From a checkpoint of a small transformer trained on Wikipedia.
Size: width 224, MLP 896 SiLU, vocabulary 1518.
Architecture: LayerNorm after each residual sum, biases, tied embeddings, capped logits.
Training: a variant of Muon for these matrices, 8037 steps.
MLP neurons of a small language model. Each row is named by its layer, matrix (up: input weights) and neuron, and shows model dimensions 64-191. Each number is 128 + 32 x the weight over its row's rms, rounded and kept within 0 to 255. Numbers have three digits each.
Before each neuron's rows, "fires in" lists the words (lower case) most often at its 100 highest values on Wikipedia text that the model never trained on; "fires on" lists the tokens most often at its 100 highest values on Wikipedia text that the model never trained on.

fires in: "her", "his", "he"
fires on: " her", " his", "H", "gr", " gr"
L3.up37:108123154145133114118140128145131207132187159136059129148143102118077135132122157140186078129115137125163121153109139179164141117143153063155145121116131109161171126169049136142063096166092136065132159146101116144097148080124108140116184129132111168074076146095200107119160130141106197153138149103086155135136138093139147135123099092137070109217133096130186115118167090118096112121165

fires in: "which", "who", "country", "different", "respect", "respectively"
fires on: " who", " which", " resp", "us", "fer", " count"
L3.up817:114087155164123077137144085075189124112089161148120110094106174096106080122104177139093138120165102125185148098115095134051156128173071191137119136160146158168101105167071141167158092143123137075149070162145084074145094105090121172116056087183137169117191109129168163087149100169124129090131083136106111081183175157102155114122149166133114145107107170128041156193125110130115158142154

fires in: "john", "charles", "william", "williams", "david"
fires on: " William", " John", " Al", "les", " Dav", "enn"
L2.up425:078131111133144104089125097095089120104150093106175142125109135178174096138167071154131145160080080131116106101144128173097099161145132090112170117136108124108159146135092086137117144152081134100170126145066173158191123162135097110063128128101123119131093161133206182123134078137080089168056120129182183186105108068157094096169146126141088080124163117100106132138152131063146157096098

fires in: "in", "of", "information"
fires on: " in", "ake", " of"
L2.up574:085164205116119092149162098151066078137179105114129139081112145105109094158087094118092118149163141110162127183146048147167116107138142055156114128163178134097105077130140137135124129145147117087139109052129159087168140159191137116122127094127164070082142108164086119149163163144130096100127136127159132102125168191080136128106169183111134116168083163158158127172133112094129146114077

fires in: "all", "both", "christian", "liberal", "allen"
fires on: " All", " L", " both", " all", " Christ"
L4.up826:126161181185082105102151137138119143119121143216150148146149142063079127091114113144094123165139167134159153116176106131092161199142133157114107082129167157173143098120076154146063102186145121093135115131157096126141148026074138110174189101149161121083160211076051133129093171150090145131121111107143129157158089146128138120131143119154104145156122124125106157200170085066099151113132

fires in: "as", "california"
fires on: " as", "if"
L4.up306:053141180116122158112115168143066070084165140190178110082155184134212142075170170125100157136181117119129105139134107109127112194097079187138146128115098106136169121178155104163089064138134168088153131107116051076150121076109147121180089137082134108105100118140144122091167142134176154134143156150133107086083059056113122147126134084144101084130137141168089126116135181140154158128154

fires in: "received", "become", "because", "was", "is", "been"
fires on: " rece", " bec", " oper", "duc"
L4.up891:138123152105131130164121110093166118199100175089108072153135118105141123140120176081137122163098138105159159142098116126100191111153140095125135148103139108198188109169118133096156128089093126065101104143118141104130041093119091139110100087125147128077123134140124144098188079087071156116069088099140135106154084186191137156160112202115185068123157147124123116140120075149152162130112

fires in: "was", "received", "public"
fires on: " was", " rece", " ann", " acc", " public"
L2.up812:119131125140191145130181137133132123100153169176078133107168112152152129082177127096125203092057180149152125163087167136067146083187112170172158139103097092142147106139134120125108087133093135123110093141212132146143121164148127132175098168056124099091119103108098110095174105151128196101102128131141098121093147131083105162116111121095047108123117124136192103121155151133064147090111

fires in: "an", "any", "another", "anti"
fires on: " an"
L7.up763:108125151097143156176151096102162133087159142144167169127112103129100104125147082159101226103128115100114092113147159048179148118050098081108111183173098116170149123076122152115114151142096166083180087121107166140120064155116173118183157147141109083160105105136130055084129128130155159148132192141131062127123165132083157119111160114117093121224138141109157145134187094104139130130144

fires in: "also", "the", "this", "not", "that"
fires on: " also", " the", " not", " st", " The", " This"
L7.up583:122121126131108106096140182095149113107111115056103124102143147073164138159168102148145128155151154126157091158136094165177061162102158099125152140072159140139082151137138053143159113096055126125151132071148164149119122114156156127119115113116104107094152139128142156061168101091125193092127083099150077108226147095097105152117215162112132058162157069130129167122106129128136091098111

fires in: "is", "be", "been", "are"
fires on: " is", " be", " been", " are"
L4.up216:112126170149140172118075116149098154202174176136103151139103176147111191134121104126092170148129086145116145144146102153090176076129142142140118170095070142180156146158101135115153073141168126114146137134092112130136079075124155119091101145084105068134172143158134119125194103150108138082125122096148081119136092141115068074115141142155129131126113150138159102150112114148040160132109

fires in: "early", "long", "late", "known", "century", "climate"
fires on: "ate", " early", " long", "ather", " known", " cent"
L4.up478:143149156129086166108162098132136123136106069089137129106134109080156177131106128152119060102148143094130199100179156166102093135101116142042087089184175035114136192154179137159101139156100153087070147126080133133071098123169148127135132131199128136139153119143082101105112143111118151098138142100122167142149126159195135109112181174116149144118101138134047114098127085135132161124122

fires in: "has", "was", "he", "also", "she"
fires on: " has", " was", " he", " also", "y", " she"
L7.up579:106135196136102201096167098112200121120154177124111152113114080172096153088205097094095098097106171160136155153065117129127113101126096136137095124072089130190178130171135084135185140120200135117103150137102202148136129100109170100080069112150115104132183194083102127147149148072123132091122169128111160132106139132106122103079082092151127143070144116176139146164119150159123128163113

fires in: "in", "during", "of"
fires on: " in", " during", " of", "b"
L2.up853:097173123172115177137130134071107156112125151081162128147174171159090119073099122127102127147133071143155171136068139207131144160084109129140117154110105180105126141122109140137159104148117190182092062087143130144099175148114152147134128148152069134157077162113168128103107114038143097127076157127114102114105104106095111110120063145144196192164153088141159119114112149106147098117137

fires in: "made", "no", "neosimnia", "been", "timo"
fires on: " made", "im", "em", " no", " been", " No"
L2.up546:110092128103137176196140099138076090168103205147132107116161100093091109155096137108144136089144106080125135118122136119092132125157162156159123125124101108131132110112123132122214112072194084143124175137040099156203112161119131148101161133122132070159157118124107110119172126129081130177087150132163159163103117160167074141127139102178176121145132106115119133097145089120130176108155

fires in: "the", "several", "three"
fires on: " The", "ess", " several", " three", "ous", "ong"
L3.up263:101101129141099125123092097207135091118170073146112081061118136109136163119108166165180141159114143164132133155158144105141082106195157166126144128170179132174117101118076106094132128118092165137191137114145155167112089107154118178146128143156124219134065180129153127073177179146064101085153137154172137082112158183101158136162084105158192057166110154099096128168107093143171092137134

fires in: "university", "war", "life", "city", "school"
fires on: " University", " War", " life", " City", " School"
L2.up414:132098082145132122146027109154112145155143124205113087029119111108136130082114143133133144198114125136158131145110080123116104118156155088114165138143094132219129149117100118146144126131108178143100107073134084120138126111100155143094070128187120163160078129122183141114112111123157149109108154110111122154081148173159121151160179107097154137126151124154127136136101172185110129127154

fires in: "into", "by", "with", "as"
fires on: " into", " with", " by", " as"
L4.up269:059103170146180139104120127129141111170124175105169128188100169166082098094143131095158161149086137135131123185140138110116083112170144099071085113068104164129134166048112131094102097154174105054106140105137114111148144085158170177123127130136133126136140124091169073106158073106104152130138147111169160156103161151179104127097134118144074161141123155131135135139097120087119145065164

fires in: "for", "to", "an", "about", "were"
fires on: " for", " to", " an", " about", " were", "ian"
L4.up139:105127118108064126176135118122143163163150155146168092144163073128101164159072132125125161092166142150188168059128175082175176145109067209120109121129162107134126127102067149155109174132120135108133126104097142181141120155030175118127109096182099090092175237106138106135107111140112079137144126042126092148112139146104133146100095098153098188144201107170166151065089124140161119088170

fires in: "a", "board", "no", "billboard"
fires on: " a", "oard", "all", "ach", " no"
L2.up127:063090089107074140164103120165113141168156148146162116106107092092114110137121156127104093182150091089064161091152120144137142174126104125144152127121224107069152157107096130125089160146143170168126112149104048140178079107130142107113154097110095137095130120109130094155143132154085146120105149158090136140154180073061168146138150114142147106165153109116193102216197125148111099124158

fires in: "to", "through", "into", "development"
fires on: " to", " Mon", " through", " into"
L7.up597:125174127132110155156126086048172043087200138187112092157145125115139139141121084136131165162059113143114148110157152097134180106165145141154127085107095156125134117190125125091097147163190177096077164069062175114203143100121145150086102094120091114115146134074134132117160127179067131142115151140145118142136075167087157157134099133156118123144147062137113165120095129152105197079110

fires in: "a", "sq", "summer"
fires on: " s", " a", " S", " Sh"
L7.up119:113107104176152208188103173146236131124108141118169139172167112051056049177082094134156111114094107151068200163138133135110120167134051113104090137186130116116108101104092106150183161131139108137163118117151165121048185107103117134138134114119098155102171162099107107072105153121113083132127117091172083117143153124161096080139107159183105148156092131123159143164160161161114191203144

fires in: "he", "be", "but", "while", "with", "help"
fires on: " he", " be", " but", " n", " while", " with"
L7.up575:187063128124160111161170154137122173120147113124161111150122124159131118139143143079116102136123133156147181142126136126117106098136132160124113136039105178126165114091151139096140103113127149083145088120100174112119144065161224092102126118128102118140167180164074153155171084097111116121163117064102109111156143171122119145104112113092075129167177102140154155161148099110180119103113

fires in: "the", "become", "income"
fires on: " the", "ome", "ble"
L2.up490:149146146107121144138197138105113128119116121137019127187158143105117107115085146164124107165139157151120098224105096097118119179122124198191092133114180119175142119091169139152109077117142130184126104072181163200142107159124077134137171157194122127077161168137145101138103090098136126158101123111124126082168127125140168211085132048176105056118173141179150142149101158047105115044168

fires in: "is"
fires on: " is"
L2.up460:106118103108106176116143117204139147130176167126159149150094156155075118158155132087085123103134145173108144164110135174144153099116188115149128136039130135152108123146109111143183074169089107091133170104188103109126175132135119060118077148156140095157133139141158098113124084099118107086105143095138106098126164149148096099091069144145131076150144089138060136167105120117088138128167

fires in: "all", "two", "include", "david", "included"
fires on: " includ", " all", " two", " Dav", " All", " list"
L3.up200:129111148138104102149164172179108106168087120115151129151128162113090112108113160167101099206145195158093149170111212092091150113097099205079168147127148170180124187141142132133127084127031125118115115156198074021152149122118127142150095155163137076096161106100056112062132083142099146165120088144176116130091133110108087082125102073130132100149109151142143162121109130138129131143172

fires in: "with", "their", "were", "both", "by"
fires on: " with", " their", " were", " both", " by"
L2.up604:080078135126105131109135185120100070164116155116110002176086142096130135142127098199174105114120105159118142151167098150140097165157114163151146141128109144111089088099117112131207110189097159109111154099123088144121112085107103166110148207156126146140143155128147090107142162147049069160144153139167096102142090163138094134156128138136089164122129084074154168144122089155117094089171

fires in: "who", "whole", "does"
fires on: " who", " do", "ri", "ott", " go"
L2.up818:168096147137091159118075123127118115049073132171151110172117085163124137076144108138153106085066097143124133119166127162080177190096122196135128178172154121143198116163078173170176189131129131119122183102158111163123094123170105093102147127137091105096134120143168119106170125147181063115100094125130152147134139135033061133130164099131104170138105106132151141172090107142156118129111

fires in: "on", "do", "does", "later"
fires on: " on", " do", " Ge", " later"
L3.up324:178163098147131138121124143136064145128116141124116082158121169166138144106122114111062117135127070141162119108155156121106114156076127112108134159068111147070149124088089149147086170167143159120112110072063073123154096159121102154166115164177066126145082170122133151125187124148110057061094135177126105112127142145029138172107094125107091042163168099140136149102123113116085179100105

fires in: "to", "took"
fires on: " to"
L2.up832:141160094139071156140122121131122136132150145160185095138067092162125145164150103174137198147111037134059107134138180162100142179137124117126145156131170125098126165159141111197141134149185180138040177083129158118135138058114202057108105115117135110141122079144154094135099139159151107149143104139165085153074132131159151135157096084144134095197109091085130140092113137129120127111157

fires in: "season", "francisco", "football", "council", "picture"
fires on: " season", "isc", "ict", "pe"
L2.up560:139104118122107106134107116115114039117095104107160065088179142127167153095153115084147091041085115120170133139207170164140120113099076107187106128138141077116097121110080101159132178162083133095132149090133114093103170119112119222160130127165145148164143155123198144117115162168158117139106161109114096087112184153086231151105175118163123137108103140133079128076142167127194101147149

fires in: "and"
fires on: " and", " le", " ph", " Ph", " h", " ch"
L4.up545:099115188135143087137132113148115116083104099160103061093122181184107096126071180146101192157094101108092197158156160128062056144107148162155118132103104146142146121153164137129134090137151139147110118145146106097117132117111197121089157143183117106151151120144090150121173138064083089111119144152123094147109080138097146155108102045121069087172155195090081187149144103132138114076133

fires in: "the", "an", "its"
fires on: "The", " the", " The", "ia", " an", "ro"
L7.up356:091162133134132157171110106148070111135105157155191149142182133146140129151101072140155121127133162166136119052152189099110152139138174101140110192138137136121148147134101086071154096104188145072130143059083116123115095104142133097102130140127132134116141159104087153086113152085133141120117126117152059135186173191106134187140138153147155173118103087089159162107110077101153173113091

fires in: "route", "density", "born", "is", "time", "population"
fires on: "ens", "te", "orn", " is", "age", "ime"
L2.up749:106083086085140093128097129142097121080091142112132158151093141146127087124144147103123161169092173116181107185118127147084181121109084086182135184126130127194127125144131148146164115151124128171164115136188081093047136132137167050109166129118103117123098112108094171163099108099126193109095133141143162112067087151119092077121125217030065088146122203152157111142108176128117188111138

fires in: "national", "state", "municipality", "conservative", "women", "density"
fires on: "ative", "ality", "ural", " State", " National"
L2.up507:109119077151142138196128134153163107138134093093107183103123148197084145075114122152129178105082108097103166142187091182138156108121125073116142078066108095081100127159122126137144085125128130151189061121118142135143103098149171139124138120104117124026151158159118125161098097096139179070128137126179170103181163121139137117165138097164104093171164182161116086135090108171149146064204

fires in: "with", "and", "performed"
fires on: " with", "form", " and"
L3.up883:128037180157117138109177147132142158117122168183098066097110078157175119093035107149144105105121119087126166123103101085094156160161118159119109119161190134193144119096097147178210154132107167149121098146159115168136187095102186139133179139143128092095159085126078106087126124179125076120144059146092111067160109125160110128180113115138116114141132133143134126096149107128174150104181

fires in: "that", "who"
fires on: " that", " who"
L2.up772:174126106175101146135162144096156113078148207122129109165118118089110123105110140096144128091116074146166103176025154171092138144139145189135136125110148167215156133173098092156159092141136144091147088088083171099081146124103155145122094104165109155113156118126145131082166073114151108114106106118115144152165128113167139131121143132160138115142152152095185154130100106098147128143149

fires in: "by", "on", "with", "his", "into"
fires on: " by", " with", "On", " his", " on", " into"
L7.up286:093032144110121133090119093103050101139137127122147078089119152096203139152096086161145158129140164167143128129132152077183137144188128182126178138156102114114132115102111086109178092135121183106086044136068154136172115138146097148143153138140117148133140114151158081173129158133138141162108119121123110114091109137107159134132131125153103161166139150088168119137095105131130176065119

fires in: "with", "magnetic", "as"
fires on: " with", "n", " as"
L3.up588:117103124126120148150171145162130209110160133177139144111112128129153134121153129127090146151116146131114105109197124134087116109125112128138130112079135128110141131071096117124150199158127155127095114119084095126106106071057199114170108155162094120144160133194145121152163090175065133088142085085105153080183135115118185152169092102085101073151161129123115104062143130207049135144123

fires in: "to"
fires on: " to"
L3.up746:098109150107094121099117128149166146122123166106170131135107122128124143132151127117158166138138110124111199107107172133075179139140081138077126169131112120136127076140091115099142130153161197079151080106061107139145059056065187150094114085157120166185137115131115142084098107160111096102097144066172194086149133113146134127201167179156144103135154137138115142113088139097157155127236

fires in: "has", "have", "empire"
fires on: " has", " have", "mp"
L3.up450:115045075123133113101136106131127186143140109160148110129123129117103150125146117057126049090099130072101102163162131168179153162172154168082125053159140134122166098102149134175138088175168127141118147156125108121168143169150157068103090181123149075061100138124118109172111137101156143055159113111138120125052146148090133075110091136104137134062129113124092170160124188120193128061169

fires in: "to", "can", "may", "pairs"
fires on: " to", " can", " may", "s"
L4.up43:097162095174109140077132154181125129140143190078212143168116149143073149113027146119146087163102106137107110090062148140140113142135183160072099142100187160149127081111098126120177101118098137118114137136117138093165112166084158057135157105183161119111178116151119127121136148133091121140080137105170140118160107142121127130099155173183126086049145116147087099140111122117152103120126

fires in: "series", "models", "model", "species", "modeling"
fires on: " mod", " series", " spec", " ty", " class"
L2.up514:178163101136093127112083144139122192085106158109115093099171137093177107127172120130167156123104117192126107126158195139064136099062069078084154155121130088159108150124064125111114170141106132107150126211073101136103126148173161150130152145132113068135118176163171091082078186138126145113125129112106107137177194079106098147092081057105083207138177110172143107098158121101110133094137

fires in: "as", "were", "became", "remained"
fires on: " as", "us", " were", " remain", " became"
L3.up250:145061086083097123102136125147147120086137160203161101109124121149095130099153150104135072095073150102121097127139122185096203136174094118122130126083075122099127118141071158156139059089128121035135126163140083137105212132164132125127104114109135110160094110188140171099159106101134157082121109101123140079119181130101121120172114090123059096075125104100160139177115158157139185073116

fires in: "an", "any", "code"
fires on: " an", "oc", " c"
L7.up881:022097119085163132119118125160199089096115078087150123168135196151171188069127111161127115075127080106148170139100097119138166116085115108112097168129118132136133129072129152120165151146158118101159140159096130107079084153122172114203157132100069112162127137102152091161126149112139171105085155126184107121060160103107144186151189120122118132102089148166129147135120121152053114098163

fires in: "in", "on", "of"
fires on: " in", " on", " of", "ial", "as"
L7.up563:109131110156152171128125139097123109104144142131110073153158179123189084121115106162118167136153116118126154163131129220179125102081135146113175061067117130112132091128165130148087090161174126139081144044149194124076142136099148108157102128123165122114141159138166150166100090134081101157080114137181146138113134110124134129129157120210071099174139094161149139172138133148112164119076

fires in: "s", "its", "their"
fires on: "'s", " its", " their"
L3.up815:160139121120165126150120134105114204160121115131167100103071139138175155081127113157110113137148197166149109123068145100063099169148142147112169187112071135193185123076105126065170093096144109139160130110094147129124060135126082090130136072195194054076139175120093116167143087168185134162176134123143125099111155136124103050124091202150093110087121133124104125126141149079199144102186

fires in: "august", "september", "november", "july", "june", "january"
fires on: " August", " November", " September", " July", " June", " January"
L2.up728:102119168141125137074154172102098124129145102127155165125079106187132078228125125123142121165149160142162129192120148118100153141163131078150087162170143117142112146064103098149141120165101093146150103043177135053119139093111108108105182136163162090185130082177162115082109095129099127154138157144188150082202132122087194123090110093210084073174070169083219152141131132111093112121119

fires in: "all", "were", "independent", "allow", "are"
fires on: " all", "ent", " were", " are"
L4.up716:110144163118095123123110173192107178140160168129190119090150107098130120103093153109125101197103099128160193137150135058125155125175148154154172157170092125133075150132085146041110069119079186117110097142146125128208086102080098083131108128134155135107169152135144109119114098111120159133106110099148157130136123115152175145183077088128157163129157180099111120136131163127123119073106

fires in: "new", "them", "sq", "turnout", "remained"
fires on: " new", " them", "q", " un", "out", "il"
L3.up881:146119140167103120124117091112105135166103136065118119142182113232099097159142173175158121171080154137096163128077136181149176179146112124147144121145116120142054102080070073139096110127080102125138145142084081099151135109105106123112118118175147151141118112122100171153083152079077125090133109119105136169174157106056105064156190132154114104084080130086143195154169110166175155125124

fires in: "university", "life", "theater", "century"
fires on: " University", " life", "ater", "ism", "ence", "ury"
L2.up204:102128170133139104147110061104107163121084143177080097099117141114142119112131102119104064189145157089136138135124152114112107138109142116148111144132192077118114132082167126105141076086187143086115151108122153172112119196132173184129091146177140170163140119159126140107167130105195124108100092113102097075070163172094123159113139174162122098119084093164157115185162145147105154078189

fires in: "to"
fires on: " to", "ther"
L3.up45:174125155098186150078171140103147066125133140114117117145099059121106131076083113124127076162176085149128171146154130116102137139096144128172122135156125140161135098132035146119179198101137144105142098096128152185175121081061199107159106113156096118118115109118107105111145148188119163177130129156118175090105121138177131126088134119142075109164142115114104071034136113115089147084165

fires in: "all", "both", "such", "allow"
fires on: " all", " both", " All", " such", "ll"
L2.up5:088136150127067119102160114136104114101160237201097098118118135054076123070157105175168129205112126142153135189153129132111111131155152175126140133122070113189104112130062124109094087174123108124104119164169109116073133179183150111124129190137103123099100137079110147130129135171150189139150160100130130139111107116084124136131098115128148193167091140092153112135131108157121139129125

fires in: "career", "time", "died", "year", "species", "born"
fires on: " career", "ied", " time", "ham", "ay"
L3.up503:143126140118201103146117068179105118193114143124133159099164111164108111126147171102137164104096115097114175157098177159143088099130117116130117136124162147193131134109150091119130135155106117106104161112132155094151081154180128145114099100150099069113162147147065118079124106088115085116129125104127113161124170134186173159057167164156073073192128117149108175097076133163156119183108

fires in: "use", "river", "railway", "highway", "delivery", "city"
fires on: "way", "iver", " use", "ner", " City"
L3.up385:099124111095119157132161158057084112160092101084149084123105142166127172123162114097117114151184124159148120095127147150080163081094114129120137159127113201174139177103136133114171093116094156154160150131151144086206101126137116132153122105145124153124217130121131132119128176113104126111142140118129113084143106127065134104060165127129156112123169133107163050082126152101135143146113

fires in: "season", "council", "website", "mf"
fires on: "ounc", "F", " season", "eb", "amp"
L3.up409:096131080081155077133088129117158139210098160122116119066111105084151170120166147096116115066115069158126114121059140112124176140209101175126171155079064139131121143111196162132147147101126110113148154129113139145109128220166158150122176131161127133157132147131118108137100108120113131163147125173051116140131138113142168150084187135126095160085100138082114134103120204136165053165114

fires in: "were", "became", "been", "are", "almost"
fires on: " were", " became", "ost", " been", " are"
L2.up195:088119168132122117099077105117101163104184219236189127181116127123138130120099134149097074116111167153114164135117108102113173158107164152109155147116122160129159125108163095144168102130096124142119173149115116159132090115128101103097163118082129105069143124090139093162132104152142153143186154123117073092127157160151113088070128112140100152117112150164106158118149112070081094155168